MLP neurons of a small language model. Each row is named by its layer, matrix (up: input weights; down: output weights) and neuron, and shows model dimensions 496-591. Each number is 50 + 12 x the weight over its row's rms, rounded and kept within 0 to 99.
After each neuron's rows, "fires in" lists the words (lower case) most often at its 100 highest values on Wikipedia text that the model never trained on.

L4.up873:47 50 38 36 50 51 49 60 51 39 60 60 36 55 57 32 57 56 60 55 44 51 50 51 42 52 43 67 48 57 20 27 41 48 76 71 61 73 53 45 61 75 44 58 52 29 44 75 37 46 17 70 76 43 52 60 42 49 44 50 46 49 52 37 51 55 48 71 60 46 31 43 58 57 67 72 59 42 50 47 46 53 64 51 57 86 43 62 66 62 58 62 54 60 49 60
L4.down873:49 38 56 58 53 55 66 45 52 51 39 45 38 23 60 47 53 50 54 42 52 62 55 52 61 42 38 39 40 59 55 43 42 55 58 19 55 66 56 52 35 58 49 48 54 52 57 43 42 67 39 41 43 63 65 79 48 50 32 49 42 31 45 41 54 45 52 55 64 68 59 57 63 14 54 43 39 38 61 52 51 51 36 48 50 41 72 54 46 51 61 33 40 37 69 44
fires in: "was", "with", "is", "became", "about", "died"

L4.up1619:36 17 47 45 52 57 54 69 53 32 68 56 55 43 45 69 72 45 42 53 66 46 54 41 59 40 44 61 61 58 50 40 62 74 31 67 54 70 54 53 70 43 45 44 46 28 45 37 60 44 45 32 64 43 39 47 36 68 69 58 38 28 52 48 43 64 64 59 45 53 45 41 51 50 30 43 36 69 68 52 45 51 61 41 58 50 52 43 39 47 32 60 45 34 45 63
L4.down1619:38 52 42 35 48 71 38 47 54 68 54 46 59 56 56 55 34 58 57 59 39 62 54 54 39 42 46 53 36 53 68 42 54 59 58 60 54 30 54 61 47 55 74 45 45 57 58 44 54 31 46 49 55 62 69 41 68 44 38 59 48 21 29 54 54 44 31 47 35 71 57 48 61 45 62 64 31 48 38 57 43 36 29 50 29 37 45 17 54 74 49 39 57 67 55 58
fires in: "in", "of", "that", "the", "this", "to"

L4.up2426:41 32 69 82 48 49 42 62 54 48 52 69 43 58 50 55 55 45 36 35 58 36 49 50 51 29 41 66 39 55 64 49 53 39 40 47 47 58 37 33 47 41 64 30 56 36 50 52 47 39 24 42 44 43 30 42 48 70 65 35 53 46 55 36 63 64 30 59 58 47 43 60 48 46 55 48 51 56 53 56 52 61 35 69 56 56 45 66 57 58 41 56 60 51 34 48
L4.down2426:51 76 41 35 50 74 29 49 40 62 53 43 38 43 73 60 49 52 57 69 56 64 35 67 78 41 44 26 45 65 70 53 47 59 64 38 38 46 45 30 63 55 55 39 53 52 41 34 44 40 45 60 56 41 45 45 58 44 39 52 58 47 41 36 45 13 64 39 30 69 54 58 49 36 52 64 44 57 51 52 71 60 48 21 51 55 40 46 62 27 54 41 42 45 50 48
fires in: "is", "the", "also", "it", "been", "was"

L4.up983:54 47 37 46 38 46 50 45 64 62 37 56 55 43 33 59 39 46 43 69 66 56 42 69 45 45 22 48 68 45 49 50 32 56 54 54 51 42 79 51 59 58 64 58 33 36 40 54 38 58 37 63 41 66 58 35 53 50 52 62 56 68 50 54 46 56 44 55 63 40 29 38 55 44 58 36 52 53 68 47 49 38 60 49 22 72 51 36 31 55 70 33 42 56 55 50
L4.down983:30 41 52 49 46 35 49 54 64 57 71 61 54 48 52 38 40 50 39 63 37 59 53 39 28 62 42 66 47 45 47 55 52 55 63 62 52 36 72 55 55 24 60 51 34 45 51 59 64 50 45 48 63 44 44 32 53 43 56 58 45 45 45 42 45 46 26 42 51 54 60 74 15 43 49 56 39 41 42 61 66 51 45 61 45 70 62 67 66 44 52 44 77 49 59 27
fires in: "of", "on", "and"

L4.up570:65 39 53 36 57 56 41 52 68 50 58 40 53 62 61 40 60 50 35 43 55 48 45 49 57 55 61 40 53 51 69 49 54 50 44 54 62 51 23 66 40 39 49 60 53 60 43 36 47 44 48 38 46 67 36 56 70 43 58 34 48 66 52 48 49 62 41 30 63 47 60 57 54 35 52 36 52 49 45 49 54 73 66 58 59 45 53 38 67 47 66 65 54 60 36 46
L4.down570:42 39 34 45 63 31 60 26 66 69 43 31 58 57 47 64 61 56 49 39 31 44 61 62 66 32 38 45 78 38 43 32 49 68 57 70 58 57 44 77 51 41 61 47 63 86 38 67 57 38 52 52 67 49 29 41 46 54 35 49 51 38 59 44 41 55 50 58 39 53 39 48 33 35 47 43 20 71 59 45 43 45 68 39 55 29 37 48 44 51 63 35 46 52 66 68
fires in: "he", "after", "she", "a", "following", "in"

L4.up578:38 55 77 83 45 46 55 58 38 57 60 64 36 59 41 49 49 41 50 44 46 56 36 37 41 58 45 64 26 51 43 57 63 27 37 63 54 50 27 50 49 16 66 24 57 57 35 69 47 50 49 30 52 60 56 36 47 24 48 51 59 30 43 48 55 75 55 49 18 57 60 36 70 45 49 45 49 53 72 33 49 58 47 56 25 43 47 55 55 60 49 71 41 37 37 66
L4.down578:52 24 38 49 44 37 35 48 46 54 68 34 24 65 82 49 63 44 60 40 48 23 53 52 59 29 50 51 70 41 35 50 50 74 38 42 57 65 64 37 51 72 69 49 56 59 49 81 53 71 33 48 57 66 63 79 52 63 60 64 54 63 56 42 32 75 69 69 62 44 54 37 54 37 45 54 70 44 39 40 71 67 38 63 49 52 28 60 33 46 62 53 30 37 61 29
fires in: "of", "to", "had", "with", "were"

L4.up1222:51 47 45 58 62 55 62 48 55 34 78 39 49 55 60 51 37 38 50 32 73 57 40 31 65 61 55 59 43 64 41 55 64 35 47 44 50 57 41 43 42 37 51 46 60 44 47 50 77 52 50 55 59 44 59 39 44 42 58 61 58 65 55 61 50 72 28 42 63 48 46 60 52 40 35 34 51 64 38 36 42 42 45 62 47 30 44 44 49 51 52 62 69 53 53 49
L4.down1222:51 59 40 54 48 40 46 46 49 54 50 73 31 38 56 63 48 53 48 74 76 43 45 58 33 44 33 83 72 30 78 50 48 53 43 49 30 54 46 61 59 34 31 49 57 28 42 83 57 58 63 35 50 53 50 37 28 58 48 78 50 39 54 33 57 56 52 41 51 62 66 46 34 52 39 20 66 37 49 60 55 47 58 57 34 48 49 45 58 51 57 27 63 65 46 56
fires in: "and", "part", "common"

L4.up1748:60 57 45 44 38 37 44 54 41 23 88 48 81 40 53 50 59 64 48 41 54 37 47 42 54 46 55 49 53 36 43 61 70 61 34 53 53 47 38 47 60 50 80 46 69 64 53 45 34 54 33 36 51 53 55 49 54 57 59 49 48 61 45 38 76 40 47 58 50 48 60 79 45 54 55 43 65 39 50 47 63 32 54 57 31 42 47 64 54 65 35 58 52 35 53 96
L4.down1748:21 51 46 49 51 30 48 46 63 47 63 26 47 48 31 58 51 41 33 40 48 40 53 47 63 50 32 41 54 59 44 39 50 64 50 59 58 49 32 52 73 37 54 49 69 52 47 55 40 60 51 46 46 82 40 59 57 51 55 47 56 33 46 36 50 55 56 56 48 51 34 48 56 28 42 53 44 53 46 39 60 49 53 51 46 54 57 62 35 43 40 64 51 46 64 61
fires in: "would", "to", "could", "will", "they", "can"

L4.up1386:51 71 22 48 35 57 52 88 29 41 46 47 27 73 48 61 49 76 22 59 64 58 51 39 57 54 45 54 49 39 48 69 59 30 50 41 35 52 42 44 36 43 51 57 51 49 74 39 35 45 62 51 58 53 41 45 54 45 48 50 42 36 59 55 59 60 47 57 70 42 56 45 63 43 54 60 32 41 62 40 79 38 78 55 50 35 52 57 66 48 57 54 55 29 63 50
L4.down1386:56 31 35 50 44 67 49 69 48 51 42 62 41 70 53 50 49 63 46 57 50 50 40 44 47 45 57 35 55 30 51 51 39 55 55 34 55 64 62 42 30 50 43 46 30 49 54 64 52 63 36 58 42 66 49 40 63 50 44 77 51 45 51 57 34 43 47 39 17 57 64 49 54 55 53 29 61 61 65 47 44 61 59 59 64 58 52 42 58 60 54 49 36 44 47 57
fires in: "it", "she", "this", "he"

L4.up2270:44 41 47 61 38 69 37 58 45 47 51 46 40 55 62 66 36 63 52 50 50 45 49 54 68 46 72 57 50 42 48 51 34 49 47 45 79 53 68 59 66 45 46 37 45 59 70 76 61 43 61 38 54 60 32 50 73 51 46 30 34 53 36 47 33 62 50 53 50 71 39 46 58 32 54 47 42 45 56 34 28 50 48 59 52 53 39 45 78 50 41 50 54 53 59 58
L4.down2270:36 50 42 28 73 52 48 45 43 36 70 42 52 48 70 53 58 48 43 71 53 47 61 51 64 44 66 15 59 48 51 44 38 70 36 48 64 43 49 55 46 55 64 42 72 83 46 67 38 53 59 54 38 52 86 42 35 43 59 45 59 27 54 62 51 42 55 56 37 43 39 37 29 46 58 39 59 51 42 44 52 33 35 34 45 37 51 44 72 64 49 59 31 53 71 53
fires in: "a", "older"

L4.up2032:53 40 62 41 48 36 41 51 70 40 31 63 59 29 59 47 47 49 42 35 52 37 66 58 54 24 55 51 78 69 50 41 70 39 64 45 47 56 28 52 62 36 38 53 47 55 49 50 56 58 38 44 80 53 52 64 53 54 64 62 59 49 44 48 51 35 53 65 65 43 37 49 38 48 50 55 40 65 54 51 54 64 48 63 66 66 40 77 58 73 53 53 52 33 43 60
L4.down2032:52 43 48 37 43 45 23 37 64 57 66 64 50 17 52 77 54 53 60 62 69 34 55 48 56 62 66 27 46 27 47 47 54 54 68 67 51 35 43 47 54 62 38 54 28 45 43 52 54 21 58 29 47 62 32 41 32 42 54 31 57 41 60 63 42 41 39 50 38 40 60 69 48 60 46 45 36 62 38 48 60 44 56 65 47 55 48 59 56 70 44 62 51 54 31 53
fires in: "s", "his", "this", "the", "that", "her"

L4.up2071:42 63 52 42 89 75 35 63 29 24 67 40 49 51 37 50 73 52 49 56 46 33 39 41 54 41 48 50 47 68 33 43 48 63 74 21 52 37 54 75 69 18 45 53 52 61 45 44 50 42 73 68 45 34 47 25 73 49 41 37 27 64 58 68 45 37 55 51 50 63 55 61 66 34 75 67 68 62 44 42 59 65 57 57 37 44 57 53 51 49 53 80 60 51 41 64
L4.down2071:63 47 39 61 50 43 61 40 76 73 29 32 74 41 66 59 59 45 56 69 51 58 56 73 59 45 48 36 54 47 42 43 40 47 55 54 64 35 55 79 37 46 48 63 60 65 55 46 64 57 50 60 51 53 39 55 54 55 53 71 36 28 51 45 44 63 71 29 33 36 58 41 35 54 40 44 52 51 51 46 59 61 53 46 68 33 37 55 47 51 52 37 46 56 38 58
fires in: "in", "for", "his", "with", "the"

L4.up2063:50 44 59 38 49 43 61 60 50 45 36 29 43 65 43 56 48 52 39 49 58 50 46 81 56 16 24 60 69 65 56 53 37 52 46 62 41 52 33 44 51 47 36 56 48 47 59 66 56 47 52 30 47 55 71 55 59 30 27 71 46 46 42 54 47 88 35 57 40 27 63 47 68 50 27 47 76 38 57 62 50 46 53 40 49 47 64 42 60 54 70 42 41 61 60 50
L4.down2063:66 50 68 66 54 68 47 67 41 49 60 62 35 31 79 54 50 66 46 46 57 48 49 45 51 60 63 37 51 41 91 53 53 59 44 45 53 44 56 41 59 53 57 64 49 37 52 44 31 51 32 55 43 70 28 70 43 54 47 43 69 45 35 42 54 44 54 47 60 48 42 57 56 48 64 71 52 63 53 66 46 51 57 70 42 52 54 55 25 39 46 48 42 56 40 42
fires in: "she", "he", "and"

L4.up2499:55 71 45 57 54 59 64 59 33 17 41 51 37 52 49 55 50 49 35 46 65 50 33 45 61 45 59 39 55 49 54 57 63 36 57 68 60 37 53 58 51 47 49 43 52 47 56 40 52 41 48 45 78 44 57 69 44 28 63 35 51 62 45 51 55 66 46 44 34 44 46 71 66 32 49 35 50 54 40 72 57 47 59 45 29 41 73 48 48 52 61 63 49 40 33 62
L4.down2499:39 56 34 51 43 35 43 38 66 58 57 57 52 45 49 55 47 40 34 47 30 48 46 54 22 47 51 64 45 63 44 32 44 67 53 45 26 56 39 60 72 54 34 51 34 61 60 60 39 46 56 49 78 54 36 54 28 29 66 55 75 44 50 55 43 28 67 55 52 40 52 43 53 71 57 65 76 73 43 41 55 56 45 48 57 30 67 45 54 52 52 35 28 63 60 49
fires in: "and", "but"

L4.up341:49 39 41 60 69 69 42 66 47 31 54 66 47 49 48 43 56 47 50 27 38 57 59 53 43 30 22 51 53 50 63 50 71 69 40 71 59 63 54 33 49 38 55 25 67 54 53 59 50 44 68 56 47 48 66 56 40 74 72 62 51 51 46 45 59 44 68 49 46 46 58 81 53 49 68 40 55 46 63 44 44 46 52 62 38 39 58 47 38 49 46 78 66 66 51 69
L4.down341:51 56 80 34 44 45 47 44 63 50 60 24 57 33 60 67 60 62 38 53 43 46 42 42 51 57 49 49 61 55 48 79 47 70 59 46 59 33 45 47 46 60 31 45 54 74 38 55 49 40 43 28 48 39 37 20 49 58 48 41 66 46 66 60 84 66 51 54 48 69 39 57 26 43 37 45 36 38 29 48 42 41 53 55 54 53 44 56 63 64 66 56 63 47 53 66
fires in: "to", "worship", "figulus"

L4.up1478:51 37 50 49 47 53 37 49 47 36 56 46 55 56 54 51 49 80 50 37 43 59 58 40 52 20 43 43 43 49 20 53 40 51 57 49 65 63 60 56 43 50 53 52 71 50 73 64 44 55 27 43 49 49 75 44 56 42 65 64 53 55 47 39 49 43 50 57 60 43 59 42 42 47 53 36 52 64 41 47 52 70 58 53 39 33 48 50 50 51 51 51 44 50 42 52
L4.down1478:52 52 54 49 50 71 33 38 34 51 33 75 53 43 59 51 42 50 38 55 39 54 80 40 29 55 56 41 69 31 30 40 80 42 56 32 34 49 51 65 43 72 66 56 62 54 55 77 35 44 79 66 36 43 63 41 25 50 39 51 45 50 65 54 45 58 35 68 65 70 46 58 49 48 56 74 61 39 63 34 52 30 46 51 76 35 77 59 47 41 38 48 21 41 35 55
fires in: "and", "in", "at"

L4.up1399:48 34 51 50 28 42 34 61 53 32 32 49 57 60 37 40 66 58 52 38 47 51 50 64 37 42 67 48 50 54 48 48 39 59 62 61 52 50 59 62 49 46 44 34 31 41 40 38 45 61 35 42 53 45 38 57 63 50 54 59 46 53 73 62 45 49 44 36 39 38 56 71 65 48 36 33 41 56 58 48 43 39 48 70 25 25 48 56 48 40 62 49 51 39 59 55
L4.down1399:60 32 54 48 53 48 36 62 42 45 74 50 28 53 47 40 59 41 51 25 34 46 71 59 52 68 55 49 56 30 36 48 54 57 41 52 33 49 52 41 27 45 60 43 61 61 30 44 57 55 57 59 32 60 47 65 51 39 60 53 47 63 55 43 28 51 39 66 38 72 30 62 70 52 34 66 70 48 32 49 66 44 42 54 41 55 29 60 68 38 35 31 53 52 60 56
fires in: "in", "is", "s", "has", "was"

L4.up500:38 32 43 70 51 50 46 61 43 51 44 51 61 10 52 43 36 47 50 49 59 61 66 52 56 61 68 37 41 45 45 55 44 23 54 44 39 68 48 49 73 46 43 51 58 35 53 36 35 65 64 38 34 40 28 36 67 52 59 48 40 36 49 46 26 66 40 60 42 70 70 74 69 27 45 48 48 48 60 62 73 64 60 34 53 52 41 39 73 26 56 46 61 40 49 87
L4.down500:29 50 34 50 56 58 40 53 51 50 80 47 52 90 63 36 62 48 52 53 43 34 52 48 55 45 45 57 47 47 53 62 71 56 49 40 37 53 50 44 45 48 51 41 44 64 59 48 35 54 33 58 56 48 65 60 48 68 39 77 56 49 40 54 86 47 65 65 34 25 32 50 39 62 43 51 53 60 36 50 37 61 45 44 75 57 61 43 46 61 40 67 59 35 48 43
fires in: "of", "new", "other", "song", "after", "this"

L4.up156:40 52 72 57 55 44 38 69 41 50 67 38 43 51 41 55 45 57 46 40 58 44 61 51 54 50 17 39 50 55 39 39 63 60 34 55 49 57 34 62 53 46 37 59 50 42 58 31 56 38 40 29 29 48 48 54 46 42 64 55 52 44 62 44 48 71 44 49 52 64 42 61 46 49 72 61 64 67 25 45 34 61 50 46 50 32 48 50 49 61 56 70 69 15 19 27
L4.down156:45 43 58 37 44 24 21 31 56 30 29 52 20 48 46 47 54 56 78 49 46 27 51 63 36 48 40 33 58 63 65 36 44 75 61 50 43 46 26 41 40 48 54 51 58 61 80 78 44 65 88 39 48 59 35 57 34 52 39 69 75 48 46 66 47 42 55 64 32 39 35 65 52 53 60 55 53 27 59 33 40 42 66 34 80 43 43 60 42 47 56 22 58 39 50 50
fires in: "he", "she", "and"

L4.up185:38 70 39 30 73 38 55 62 58 44 88 53 54 43 46 50 40 64 46 64 48 43 46 48 49 66 46 62 58 48 45 44 27 52 43 60 51 32 33 70 48 44 30 49 60 51 52 50 68 39 52 48 59 50 53 50 69 35 59 17 63 58 34 57 63 48 56 47 46 53 66 45 40 49 47 46 48 62 65 37 54 70 52 45 50 30 52 60 42 30 62 55 65 65 50 33
L4.down185:47 57 63 47 40 49 52 46 53 70 51 55 57 38 59 63 41 47 43 35 73 53 41 66 56 41 52 37 33 58 47 51 39 81 52 46 40 46 50 67 54 63 59 41 51 49 44 43 41 64 65 36 58 45 65 56 60 66 38 48 51 53 60 51 40 40 60 41 73 61 41 60 42 60 55 67 50 55 69 53 36 62 37 61 47 46 53 62 47 59 55 42 45 65 54 56
fires in: "in", "2019"

L4.up971:43 43 46 53 46 37 53 34 48 49 49 63 35 52 56 62 53 61 50 46 31 46 53 58 50 73 43 61 56 44 23 60 72 49 53 43 42 67 51 52 13 45 55 82 50 52 56 47 49 45 34 35 46 54 60 35 60 51 63 31 46 44 41 61 44 63 29 52 57 50 57 37 44 50 51 57 62 45 26 52 38 32 56 56 29 39 44 64 47 48 54 48 45 72 56 32
L4.down971:52 44 46 53 39 60 61 41 48 62 43 38 55 51 65 45 71 29 47 45 45 52 51 60 47 69 40 46 69 30 66 46 38 69 54 35 63 36 34 41 44 60 43 74 71 48 67 46 61 63 35 54 45 30 69 49 61 48 53 49 58 38 35 47 46 63 40 60 29 68 55 62 60 45 60 61 58 29 43 55 83 32 44 60 60 21 41 46 52 41 45 25 56 55 49 52
fires in: "it", "she", "that", "he"

L4.up177:61 56 44 49 53 52 61 56 43 38 58 54 22 25 38 56 35 41 41 68 74 54 44 45 73 48 57 50 31 34 37 42 42 40 50 30 61 66 55 47 55 47 30 42 59 59 64 42 41 56 16 58 50 45 44 66 36 39 42 21 42 39 66 39 39 32 64 51 44 53 47 62 67 50 68 55 54 75 46 55 47 59 62 48 36 32 67 61 43 55 49 59 58 40 49 38
L4.down177:41 55 46 59 30 30 48 35 43 39 38 64 38 44 55 47 42 90 62 54 35 45 51 50 60 46 36 54 49 20 53 68 42 60 44 58 45 49 40 67 45 44 71 51 65 33 56 61 46 65 61 39 38 41 47 53 36 54 52 45 37 56 67 67 70 33 60 47 54 27 41 60 47 56 34 51 48 39 53 57 44 53 55 72 23 30 24 28 51 47 73 39 47 60 51 74
fires in: "and", "or", "united", "children"

L4.up431:42 54 53 62 37 43 48 46 37 45 62 61 51 64 35 39 54 76 36 53 46 61 62 30 33 58 21 59 55 52 45 44 53 64 61 63 42 36 61 39 54 36 68 61 37 43 67 46 59 31 51 49 87 39 45 35 44 55 42 55 35 39 59 52 54 61 63 45 39 42 32 47 57 54 63 49 26 51 52 41 53 46 76 40 46 56 40 68 76 79 53 58 47 52 45 49
L4.down431:54 52 62 34 57 23 48 64 38 47 63 64 52 62 55 36 50 48 72 67 65 65 47 45 69 61 56 30 41 32 40 31 41 50 36 41 43 56 28 54 57 67 52 63 55 73 52 68 46 34 48 62 45 48 52 64 48 55 27 52 65 40 47 45 51 50 71 47 66 42 63 46 42 67 61 52 48 48 51 44 37 61 28 41 53 58 39 37 54 50 44 49 40 30 65 45
fires in: "of", "to", "for", "in", "up"

L4.up642:42 48 54 40 64 44 65 46 54 59 50 50 75 48 25 50 49 54 32 61 46 61 48 25 46 54 39 44 26 52 45 34 34 41 32 40 63 31 45 44 44 34 47 43 46 62 64 38 35 40 46 72 52 27 50 52 54 55 47 44 51 42 42 43 64 69 52 55 50 62 37 57 39 54 55 31 57 24 26 49 33 49 77 40 37 42 27 60 30 50 50 61 59 58 41 25
L4.down642:69 42 40 42 66 46 32 57 64 44 57 42 50 60 50 72 47 25 36 74 51 62 38 36 45 67 47 74 59 47 57 60 49 59 52 49 40 59 73 44 62 54 59 43 42 56 79 43 42 57 48 65 51 48 31 52 55 69 47 59 50 61 40 15 64 65 47 47 49 54 42 62 37 61 58 44 81 41 47 29 54 46 37 74 50 37 58 61 39 29 50 36 54 46 45 52
fires in: "and", "of", "to", "votes"

L4.up569:59 31 54 50 42 74 44 46 39 51 38 42 51 55 47 31 37 35 60 49 73 59 28 59 51 51 39 16 60 38 62 51 45 59 34 61 50 40 61 41 52 50 38 27 64 74 61 57 33 52 32 48 50 67 55 59 50 48 67 42 43 61 28 57 41 58 44 75 46 61 65 45 45 44 55 40 51 55 57 57 63 58 39 66 52 52 53 41 73 50 47 56 54 50 36 59
L4.down569:46 67 38 59 57 51 31 63 47 56 47 55 54 49 48 26 53 33 37 35 60 56 65 47 46 63 33 73 58 48 33 50 39 33 46 59 48 61 52 59 43 53 42 57 27 41 28 56 84 31 41 49 65 52 56 53 36 43 34 27 62 69 61 40 41 58 40 68 46 43 41 48 37 42 19 44 56 44 59 46 62 46 59 48 56 55 45 65 64 40 48 46 32 46 51 54
fires in: "its", "the", "a"

L4.up1261:58 49 42 46 38 51 50 59 47 36 71 66 54 72 61 28 39 72 71 50 59 45 43 68 41 60 49 52 42 51 54 63 39 57 68 47 50 53 45 57 44 48 55 55 48 17 47 59 49 71 31 47 40 58 12 47 12 42 60 41 20 61 52 50 37 72 52 52 55 57 56 52 50 56 79 54 38 46 44 56 42 54 53 50 55 66 57 74 45 43 59 32 52 55 55 47
L4.down1261:66 49 58 51 57 63 67 36 63 47 64 50 48 57 52 35 66 50 65 45 59 56 46 47 55 55 50 48 51 40 54 78 51 60 43 44 48 54 32 68 56 38 57 49 38 23 59 63 44 47 72 55 46 38 62 53 47 66 48 50 27 31 85 29 54 38 42 61 28 44 38 59 35 58 56 52 53 37 38 46 35 64 42 63 56 50 41 33 59 57 45 56 58 57 54 40
fires in: "on", "new", "is"

L4.up1352:47 72 56 59 56 55 57 67 38 37 61 58 44 24 70 42 46 54 31 39 50 29 56 31 62 44 43 49 39 55 36 47 66 49 59 56 51 42 41 74 42 67 50 48 53 58 34 66 49 42 42 24 71 56 52 25 44 38 57 42 61 58 38 51 70 53 56 57 43 53 68 48 44 36 54 48 39 55 42 53 36 38 66 65 48 38 70 49 40 55 36 68 71 53 49 74
L4.down1352:54 74 53 66 60 31 53 43 53 47 49 42 48 29 64 51 51 63 27 37 50 34 65 62 33 44 42 38 47 23 49 49 45 46 42 74 73 72 45 43 66 50 58 23 63 59 64 66 52 29 54 23 41 57 32 45 35 25 62 40 56 58 33 27 65 45 38 55 37 48 58 33 48 43 49 49 41 70 52 42 53 51 54 53 25 45 63 67 38 55 43 53 42 55 60 67
fires in: "to", "can", "would", "could", "you", "may"

L4.up656:35 44 56 72 43 42 52 38 46 67 36 44 25 46 63 48 53 61 39 67 60 54 48 56 52 51 59 45 53 29 49 54 28 44 52 36 41 63 30 24 45 41 26 47 47 64 51 68 45 52 48 68 54 41 38 33 58 72 64 54 58 32 51 46 49 66 56 76 58 34 61 63 59 54 41 52 56 36 23 54 55 51 73 75 57 59 47 49 43 63 46 62 54 71 49 52
L4.down656:29 47 53 32 48 50 64 50 43 42 52 56 58 63 57 35 37 56 40 58 45 27 55 63 57 44 76 50 47 52 27 45 59 49 63 76 41 51 40 48 76 52 42 51 62 53 66 38 28 62 64 66 56 47 47 50 55 45 50 35 39 58 45 34 46 34 65 56 66 60 55 40 67 45 76 41 20 44 37 56 67 30 39 60 55 50 47 51 55 52 66 40 44 30 57 47
fires in: "to", "with", "in", "is", "from"

L4.up74:43 49 40 65 45 33 54 76 60 69 68 45 48 41 34 46 52 55 44 59 52 47 77 49 43 33 68 44 60 48 19 50 49 48 54 35 40 45 51 46 60 61 44 64 51 57 54 45 70 48 66 53 63 34 32 52 68 47 51 71 52 45 51 52 52 54 39 52 53 57 48 66 59 49 26 35 51 27 67 51 39 47 44 75 60 62 53 37 53 33 48 33 57 38 56 66
L4.down74:56 47 48 55 55 56 60 59 64 65 59 63 42 57 54 58 48 53 66 46 59 76 56 47 69 58 60 45 42 57 50 37 37 40 60 64 38 57 44 45 55 49 58 51 52 46 37 07 50 24 48 39 44 51 44 52 40 53 41 49 48 41 40 56 62 49 48 56 39 16 53 35 33 36 51 59 28 38 45 59 52 55 26 46 65 44 36 22 45 43 62 43 49 55 65 35
fires in: "in", "of", "and", "for"

L4.up1538:45 74 53 59 58 40 58 51 45 43 62 63 32 74 45 34 52 48 41 63 49 38 59 67 34 52 53 48 49 46 29 57 68 46 39 66 29 40 51 40 47 42 50 56 33 49 44 66 43 37 56 72 36 77 48 60 72 40 46 47 59 65 51 39 61 55 54 42 58 56 33 41 50 37 51 57 54 28 70 51 41 43 36 48 39 20 56 56 52 65 52 27 70 63 32 31
L4.down1538:46 53 52 80 43 46 32 48 58 51 53 58 56 22 53 66 70 38 41 54 47 60 38 74 39 60 47 41 55 57 51 59 89 44 60 47 54 71 55 51 48 58 46 43 65 54 45 46 59 51 44 36 55 60 38 55 38 35 81 49 34 50 61 49 46 18 77 48 57 62 39 37 69 45 69 40 34 44 43 41 59 52 32 58 79 41 21 58 42 51 49 28 54 52 38 48
fires in: "two", "in", "at", "some", "for", "someone"

L4.up1902:44 47 38 50 67 26 71 36 66 40 31 35 46 31 45 42 70 26 49 19 50 57 39 54 43 39 34 49 57 58 46 42 50 65 59 39 69 50 46 56 64 52 44 42 45 42 48 42 47 56 56 56 42 62 56 27 55 75 25 59 46 55 51 39 51 53 58 51 53 61 39 27 33 41 44 52 32 42 56 59 60 41 65 51 46 72 51 46 53 39 51 41 49 33 47 42
L4.down1902:32 44 46 74 58 49 45 50 46 50 34 54 57 45 58 29 61 47 69 42 63 35 58 52 18 50 57 56 32 58 70 66 47 58 29 34 27 49 37 45 64 43 52 30 62 46 56 61 40 53 54 54 47 69 48 68 29 66 53 56 53 63 27 68 54 41 62 56 52 55 45 40 56 45 29 44 54 64 54 43 49 50 63 65 41 37 43 37 53 68 53 57 57 67 52 41
fires in: "and", "of", "150", "in"

L4.up2231:42 66 68 49 50 57 61 65 23 56 40 59 46 56 46 65 55 50 55 54 41 58 48 64 65 43 37 47 61 37 72 46 44 37 49 58 49 54 35 55 54 43 24 48 36 52 52 83 45 31 17 68 25 27 38 37 57 53 53 47 55 51 37 34 62 28 51 74 39 60 37 74 68 51 59 55 51 44 48 58 48 55 63 54 63 56 74 48 56 49 47 64 70 56 42 47
L4.down2231:47 53 41 44 75 39 29 44 56 57 52 35 75 48 39 58 49 44 41 48 43 47 54 46 47 65 66 66 46 47 49 47 52 55 40 46 41 61 45 54 55 36 47 49 48 46 40 47 54 72 62 58 57 43 52 30 39 56 50 48 44 45 62 55 53 67 39 45 68 48 33 62 35 63 47 52 42 56 25 46 52 21 46 55 52 13 57 62 37 60 73 21 53 55 56 59
fires in: "and", "of", "to", "for"